config.yaml
n_layer: 8
n_head: 8
head_dim: 64
d_mlp: 1024
rope_base: 100000.0
qk_norm: false
attn_scale: 0.125
init_std_up: 0.0245
lr: 0.0108
grad_clip: 1.0
schedule: "cos"
seq_len: 1024
steps: 4755
MLP neurons of a small language model. Each row is named by its layer, matrix (gate and up: input weights) and neuron, and shows model dimensions 48-175. Each number is 128 + 24 x the weight over its row's rms, rounded and kept within 0 to 255. Numbers have three digits each. A neuron's up and down rows have the sign that makes its largest values positive.
After each neuron's rows, "fires on" lists the tokens most often at its 100 highest values on Wikipedia text that the model never trained on. A number after a token or word is its count.

L2.gate1017:112168144124148140089135147154175108115111191113118126117089148103126104125102119147110110123109144130124137161133137138130149138138144117104133131146141113096128152144103122148132153141121119095135099149116167143136122098162119121096142142182111130134135095155131118100136095134125158146119092099091101143138140116106142156093123157115140113107119113158076133114091165124143136136118
L2.up1017:129139145135124137098102162114148154099163138113142160133072113162123136122103134151169106093170138114136135166119117118093120154111102137077160117126134108052120138132141152136083139153147116167155138112110144116093138088140132118080100112192077125125141081153122111106109068139120163109107123122118114127131105144151130113121130129132141107084137122122127087137124163107117129126161
fires on: "P" 29, "il" 9, "which " 9, "Mal" 8, "y" 6, "ti" 5

L2.gate570:133124098093109141142109150118119146161121124159098099143101144111143126120128147117133141118148111135120153119128143126142127129147163119155126135096115080135104143134136115147090128152139121153141131145142109125150165182108133128126143130182149147076137137128139132102156150119097121158125108187138119120083122146128099110144141132109158152121142198170133163159161152111131152144123
L2.up570:099137127160110124123142125121132125102141117111175170119155098152127112120124101138138118120117146094139144173113135149115140141107100116134129148165150184116111129178111129138138144139148142132101137095113135128110110018145101122122111152095094113149135128125106107140123114140151131107126130085141175158142122108136147124127114136178118089123119067091151105099134119122141121129125
fires on: "as " 33, "called " 14, "named " 6

L2.gate955:138154128064096118118139122141120137098112113133109124152125123124135162094112119109151073136090123137120141174115164160101159112135192163134099151135141109123138097133138144110112126126137124128159110125130117165103106087128138141123132135121109129110140143108125125125149138110151104132163104172131123117131107147140118097132149112140119105140139141144125129059173120164100128104113
L2.up955:127151150107098162113128139111088181134075145125131137127103117104164135157138142086092151141189110153142110142117153127102125144085175165119116118091107152124071165088125135127130095139147134126150106134128103133123112109122160143164127126151086170134101120119112137112165124141132098111186139131102152112155128127149095131147081130113167096152172141092151130092156093161147095136118
fires on: ", " 31, "March " 8, "June " 5, "May " 5, "in " 5, "195" 5

L2.gate723:153112147167136130157090140119094123115147138123129163139120141138157133095093098117122173139160125111116165156121135118111105150104161130111145140108100135189117106132108125146092140151117100131099125116129139121159117115141140182140126067195163144107132082146108134203111145153131115196144121151102126117107140144152099087119185133167133122146149107135120156135130152087093127106114
L2.up723:170121141140102129150140127131134104101113140127114170125137123162118145151125125167150116157126131126141156158082160177153098126138141135145106101108127118125109119153108142151099154131115120085104186088161121121160135107093136141127100123193126164125142142098120158139117129157134159128142104166115168103140115137151109142154134081103105126152147117119125172139114123099103137114117
fires on: "G" 34, "B" 28, "8 " 10, "6 " 9, "S " 6

L2.gate672:123080160130156122125146121115117167144083155136136154111130119130147144132167093111125137165150124088114078134148134107134162109136149116125155179126161114145147159092106106116147117123170133095132119152105133124087128132112102112130114121118135105151141130144139128165131107091115117120097145112163176121159130140126141133139147113081176146117112099179086106101122069133167122127152
L2.up672:133127133119127078101104107162125140134110128126105166155149104142092144173119166095141104148140141129146123125147142120145148117142137106163139127115126166123065178102135139158096099102131164121156144084107078112160133160142132121120153136144152130177082126114136118143116104132141153094150152139153137131103079145078097117108143146160172144113131089116147108118125066131106111114126
fires on: "and " 67, "uc" 6, "to " 5, "===" 4

L2.gate74:135114098125161127174106137121161114083113154085146132144153151134124127122157143173114149161112100117183129131151125157123119137134140152141155166133128150092114156129125105140140118123151123132094113081144164157100162128109116130133097107183105139121097119101125148112123151100125133142125143090108120131134131117110088135119120086101138128117094100114150127155133094131110114132139
L2.up74:092132100145122117144134096132157151120102141136150119142180145120115117126145114152148167127146124114169125154105112154113137163111136136160144138133143130129112120146116094122110109091124111087099129082160086141090164091083144139125080163140091122103121136147087119112121113075136120142132192096125141110170102116133094135129132066152169126143125120143172150114136107131139131137130
fires on: "ar" 61, "al" 9, "bar" 7

L2.gate566:137158130113125129086104128135155116110062123112146110129150191136155120136127105108140149127148142102135124143133160152152106136158108122129129077092141126154099126152140139143147134138138126147080129128140164142107126134169143126163136092161128148150123143104093132143163164135177070098148081142160173124119121107102143102120118111165131129159107100133084126144106130131148167173129
L2.up566:110111151122142144116111134118145117097101105134118135126155169087105145085183119138141125138139168102160130140125109150111132146137125102112160103130061124116100164136106185116150111074115128100137155098167111150047128111158113131135131154131156175161128129145128144107096143130146126120125118170113103136132110112098102150097159121083116144118104121112118105105107146124151100149158
fires on: "Bar" 25, "bar" 16, "Far" 7, "Sar" 7, "ar" 6, "Dur" 6

L2.gate447:142097087157103055104140153140157119141083168140083102137119175141170144151127145110167127078136102124155121102136163108096169135096088084106091145168159152117146135100162121160077116148111135112168164102196121107138151178180151149148117156159129156104118161115120116110129109124141176074149099133092126125107204088121100105121123106096174123116122073124101094160123124129105099109128
L2.up447:099144142155137094120160188119139129144067193148144177146097150110125130125129186140130149144130113122087140140118116102108159148126165112113114134139109134081112101107163138088116140135144139146165173099152121129108165137146187098124111109128153170170063159138123124135154121134073163094141123123147158147089138143146105102120096099113077130096107106157115189111066116126172098139162
fires on: ", " 26, "| " 14, "°" 10, "^{" 6, "er" 5, "was " 4

L2.gate697:123136170108122145162123156084120144115150154131096111102157097143141139136122134125131130118073121094102143134159085108115144113170139118107110104124139110108151120120162136123157108139143143133151144116140105120105134138135133124087135155127135105125158135113143105132102138133095147102139107123100111138097181086129128093151119132092144150150109111127174105146139146161165123128095
L2.up697:122154146139101124111113098142106104098116161135098139083142161094141125115125135108144122087125152125141157126147167124098100151145136151058129101132129145142169119103131149141110150131116152150090141122123137164097148166100112107108149153128161125149144122138123129104109128110143118118119141098147143126090144189110115146113121157119152120154110086105108086130128137102143100138159
fires on: "with " 30, "°" 19, "| " 14, "received " 7, ":" 6, "awarded " 5

L2.gate360:162137123138069114135080117093135098111136157145082157166170109122129124103141148153172144134132104172139150111130139135146142160095093135133142122099139126102106103169145129097127143118112145120112139131132141130142155152106136138151093133143139107147122144131134156122111113154141161120102121143129083123143108119145148135152167121097159122137114134091140148142140080105097154090094
L2.up360:083138172102105115134163106121120146107153124121179108136200170156116122101121136136122133159141145138142165156137106097134137142162134083133138150111114145117164100175178138158167189100111111122138132118120117120127145130150127125121161117132164134126117159132107112103114125099121147141126096119134140115122137091166174167112150118156111165107122087130114151088105148093113135125152
fires on: "as " 30, "the " 17, "appointed " 12, "elected " 8, "named " 8, "became " 7

L2.gate593:124132131131134149146175136126109099107102138111139090096138131111115129141106117135122151116110163142139167146103081110111135097135085160097137099101112139139136142137113130129100101129122139125125135125116108151128168136108105116135121142122146130133142132113100123158116161119107185143097201133134127111150141180183144148112078126144118156041121170158165147131123138104111108114131
L2.up593:138105154122175111120135126152141111144108147113167121117150121140131128134131112148107158144134159126135156153089128115123094120113117143091140137123132107159146153154128109110150090096148127119130178168160143110126164147132151102119126144155114138132182144129123128178100155141065164136091197111161110113135142175130127142125116175106093177110154154140111152117112117157139111120113
fires on: "on " 43, "in" 13, "on" 9, "| " 9, "off " 7, "tr" 4

L2.gate309:117111081085097131148164150162119163112128088093097110141125120144117143165098132101137121119114128105121128122141115124113125135096133103133147152105107122094153116102161121098098129098106102141127124152122141081148124142130115107117116168130132153107108138152132133098085119117123176151116119130126135119105138130134120122110128159110123164121124126131143136146130141118122110165128
L2.up309:133178150151131111136088121149152140106090128122134145138122116138140091113152115134152131108145119140132122152141123117089081158094116157118134110170154102108095131129164161107147106145150141143172163125141153109143142148136168121096156123110116138169157140144120123127062138075113121102172145106160129172138147153121111127105143117175129072139144092132138126116127142114104112151132
fires on: "with " 27, "sc" 20, "Sc" 15, "dev" 6, "Baltimore " 5

L2.gate968:140156122135151116122089153094121125076117142116138160153127172113113118116136110131153127136183132116113152118122134220120141137164065142142133137153123098223124130150126111146119114123151133109126150110105113090131143106085119103119121118141155101066153097134121114123169082162096134122136121146172099150099079133134141145075167163134095157151124131127136096124135135113121143102107
L2.up968:137147164151109155085086138136155118114141113076141139116085098155146155117138157116135114110144134127092117116126095189106082156132114143166149074131119121186142110100131100181113184133152144112141156123119173104150130120129155113149110142119128121122109164118095128155097164109084107161088163168115135102094165148148147134128096133115127111159135154158136115164115143162151104084162
fires on: "be" 37, "-" 18, "th" 8, "fi" 7, "har" 7, "ti" 5

L2.gate621:141100146110137108120143140143143135119138158106135108109120145125109157138143133107154140119096155146127153090175160141101161137080105141148092088136121168093137117084043131114134121092143113091152120135141145119064162097147096154140148149134177111177128192104109120119128107164127118165103142097092135144156142175090128150147112151143110162140129156173150108110083126105119116113135
L2.up621:146091130166125133159107075126127117148142161113113128119129140111130122168160134111154141155115161143122134109159164167113102159121125134180109111164134131108149048126099125106135136111150155116092080149140147120088175124144130178129131134157154087118137150146115118106104103124133144110144107120142121153129139126136079128131099129137149139139130148124112106136150137075122100172129
fires on: "." 56, ")." 22, "\"." 14, ".\"" 8

L2.gate90:145114122061145095121092127158145136128126114112122155159150136150135154123149119152138112113140115153145154160102131130178101137109125114153084110096132093143124121138137105102124139106151122145157143131127159133103138154095133123137121141170127140101112140119094156118134147153116089171154120133115143149110125126140124137141139119182140200106130147110096123146152070118113101162154
L2.up90:141156170148132139105091157128122122092137095133122138145104119095133127107103139100120140124158110099121173159135138120118101138110193161114122074149113163167095161143124184122153135117120103120154160105114111069115107160115184134126111131135098117077137123150089171138110141146115114114113167117164097117123183114209137093128131136121141105150113111162120118120121137133144135141154
fires on: "-" 99

L2.gate675:119117136116130104125144107177144145098131146141119083148076114138141140131127134118150115132127112149148124146105160117131086154113143095167144115126163160137053143163154091157134113140167157141156147145135075155159106170134109126060078156130125149084146158184108130134115097125149142098127129149108121123142112111118107091107104141161103109110140100109134125100135123152146150137102
L2.up675:105127146145135100132113169151136128149087121131121082098080080098136167137131111127156119121112123155153101154094143138155100129130187134126145126091119117135115157173129124146156163128165175141112113138149107151114092097121160120078097143141119102125129127151093170097143146082149133131141155122123128113181105170103128075109106169144159152129150127106136119115128111129125170115111
fires on: "January " 16, "that " 11, "because " 10, "199" 9, ", " 6, "June " 5

L2.gate135:109098137133152089157135105132121121097118128103139132154161141062135136138188109152124108114131146134130092148098167086106121136154138101102128121161110127148121158158134117113118188096137091110114088108149118160152163088145142106127108139159070102137093144110140107124156116134131106117126153144135148109120112139153131120165102098131130135147137099124086093123114107163090143150123
L2.up135:154146108111170147142127149102088116147114151126126160130126149142106139144132126130132110168111150119135133150101098144136113170141137115104110143158107169109133131132155114149090131105165103097149120133103112126137108104116160138138136173153159114115114115129139132116146146139143099126102147114117087077162155165092089151185114137123096125103141115087123151109109114137105118118118
fires on: "and " 20, "to " 18, "from " 16, ", " 11, "with " 8

L2.gate480:144120136135140107137141166109134159101140092148125135131127114105101148129141129102137111114076149152108100112095144085139162091192147119106093151150102145122092146113143158135175153162133139088153115148141103172138124077120136125123134136126123115159139122095168132126144155096164125114087099150103134135106143161143157125084118123156128145082110113127114136111116148117145127113167
L2.up480:141083139114137132101140135173081157138156097153115137147120116111102133139137145111154094128106151139097129130127101098128134117149120088137130125120131090164061134140134139146112136162132160137152147141114118130157175102133131151155138067144135099145171133098128165055082113123121097099125118139122130143117154166133144091105133162103131143124126157134106142135142156167112153125155
fires on: "–" 22, "ion" 10, "NL" 9, "to " 8, "-" 7, "oo" 4

L2.gate945:114112149122139164114154091087084117115154105177093123103102118122128138108119163146130096111131155122097088116092137147110134138128106124115134132112110175137127123131122206110217101119119107130153150133157106145179131124120173114180120136197120137151135132118085144129118123134140105118119095132131117111129133118136139116098100084143148157155120152146133147153133113132128139119141
L2.up945:092150149116146128133147142099115110161178128117134115105175168147113125124112158138114122126115152157125122147123105108131130136107123124094109118081115139176142140099130121180171153135151140118131085148116155148123155144145137120101126170135090123146102087161095109095095110140114161105139159131133137094147200141180150113081124116096152139127131138130131125133124144147115161136141
fires on: "-" 21, "well " 20, "to " 12, "high " 10

L2.gate551:161140144102086114119109131090126134086067129132121141137123135127115133142123147099142165141081130110118139114102127127148134111120129110064119109152106113145101155167111135113094164130133143100130128128127131126118122140118118158097112128133131130099168160137152092157173112130163136116178170081112118142168128116128122172100123142100140146091107160147124128122115161123146093134119
L2.up551:142104155106122130118097134144105129090181135147140135160099131127141162132151153151125156168084117127118152119101141120137112150150148114113177121151085156163076157215125110203127133120127099141128113136116120155112131159141143149099081105190137151095166151137121142166123104078134148120122170147069150171212132147110131118129167125106142127144152124134106087106116139154140103143117
fires on: "/" 30, "| " 20, "of " 16, "on " 7, "del" 6, "⁄" 6

L2.gate802:127107096147117124125102099142095098134125102105102113119140124174105175170086085106140093136129141131137142163150140096138143125099127161113128124099111122128118155137182108159091118145120071094134118121151140147129135132103164143127121123166163128175118096133124128157127112152097110095113164133139098120070154103140115163087112150165154177126143086136120138159156156112109130141139
L2.up802:128126142115164131120104159111124079120174135144164100157135160099114136155103099098126150108158154123143118142111133100124144113165118133102092123153094145150115164106154161124109133124110129153151109147154132119140143187121147145146127116126124101213144108139107176123065173106110100135158130202117130097143131115134110133105142112138145146146133164140158120139119112154087126125147
fires on: "| " 41, "of " 18, "-" 7, "for " 7, "to " 5, "s" 4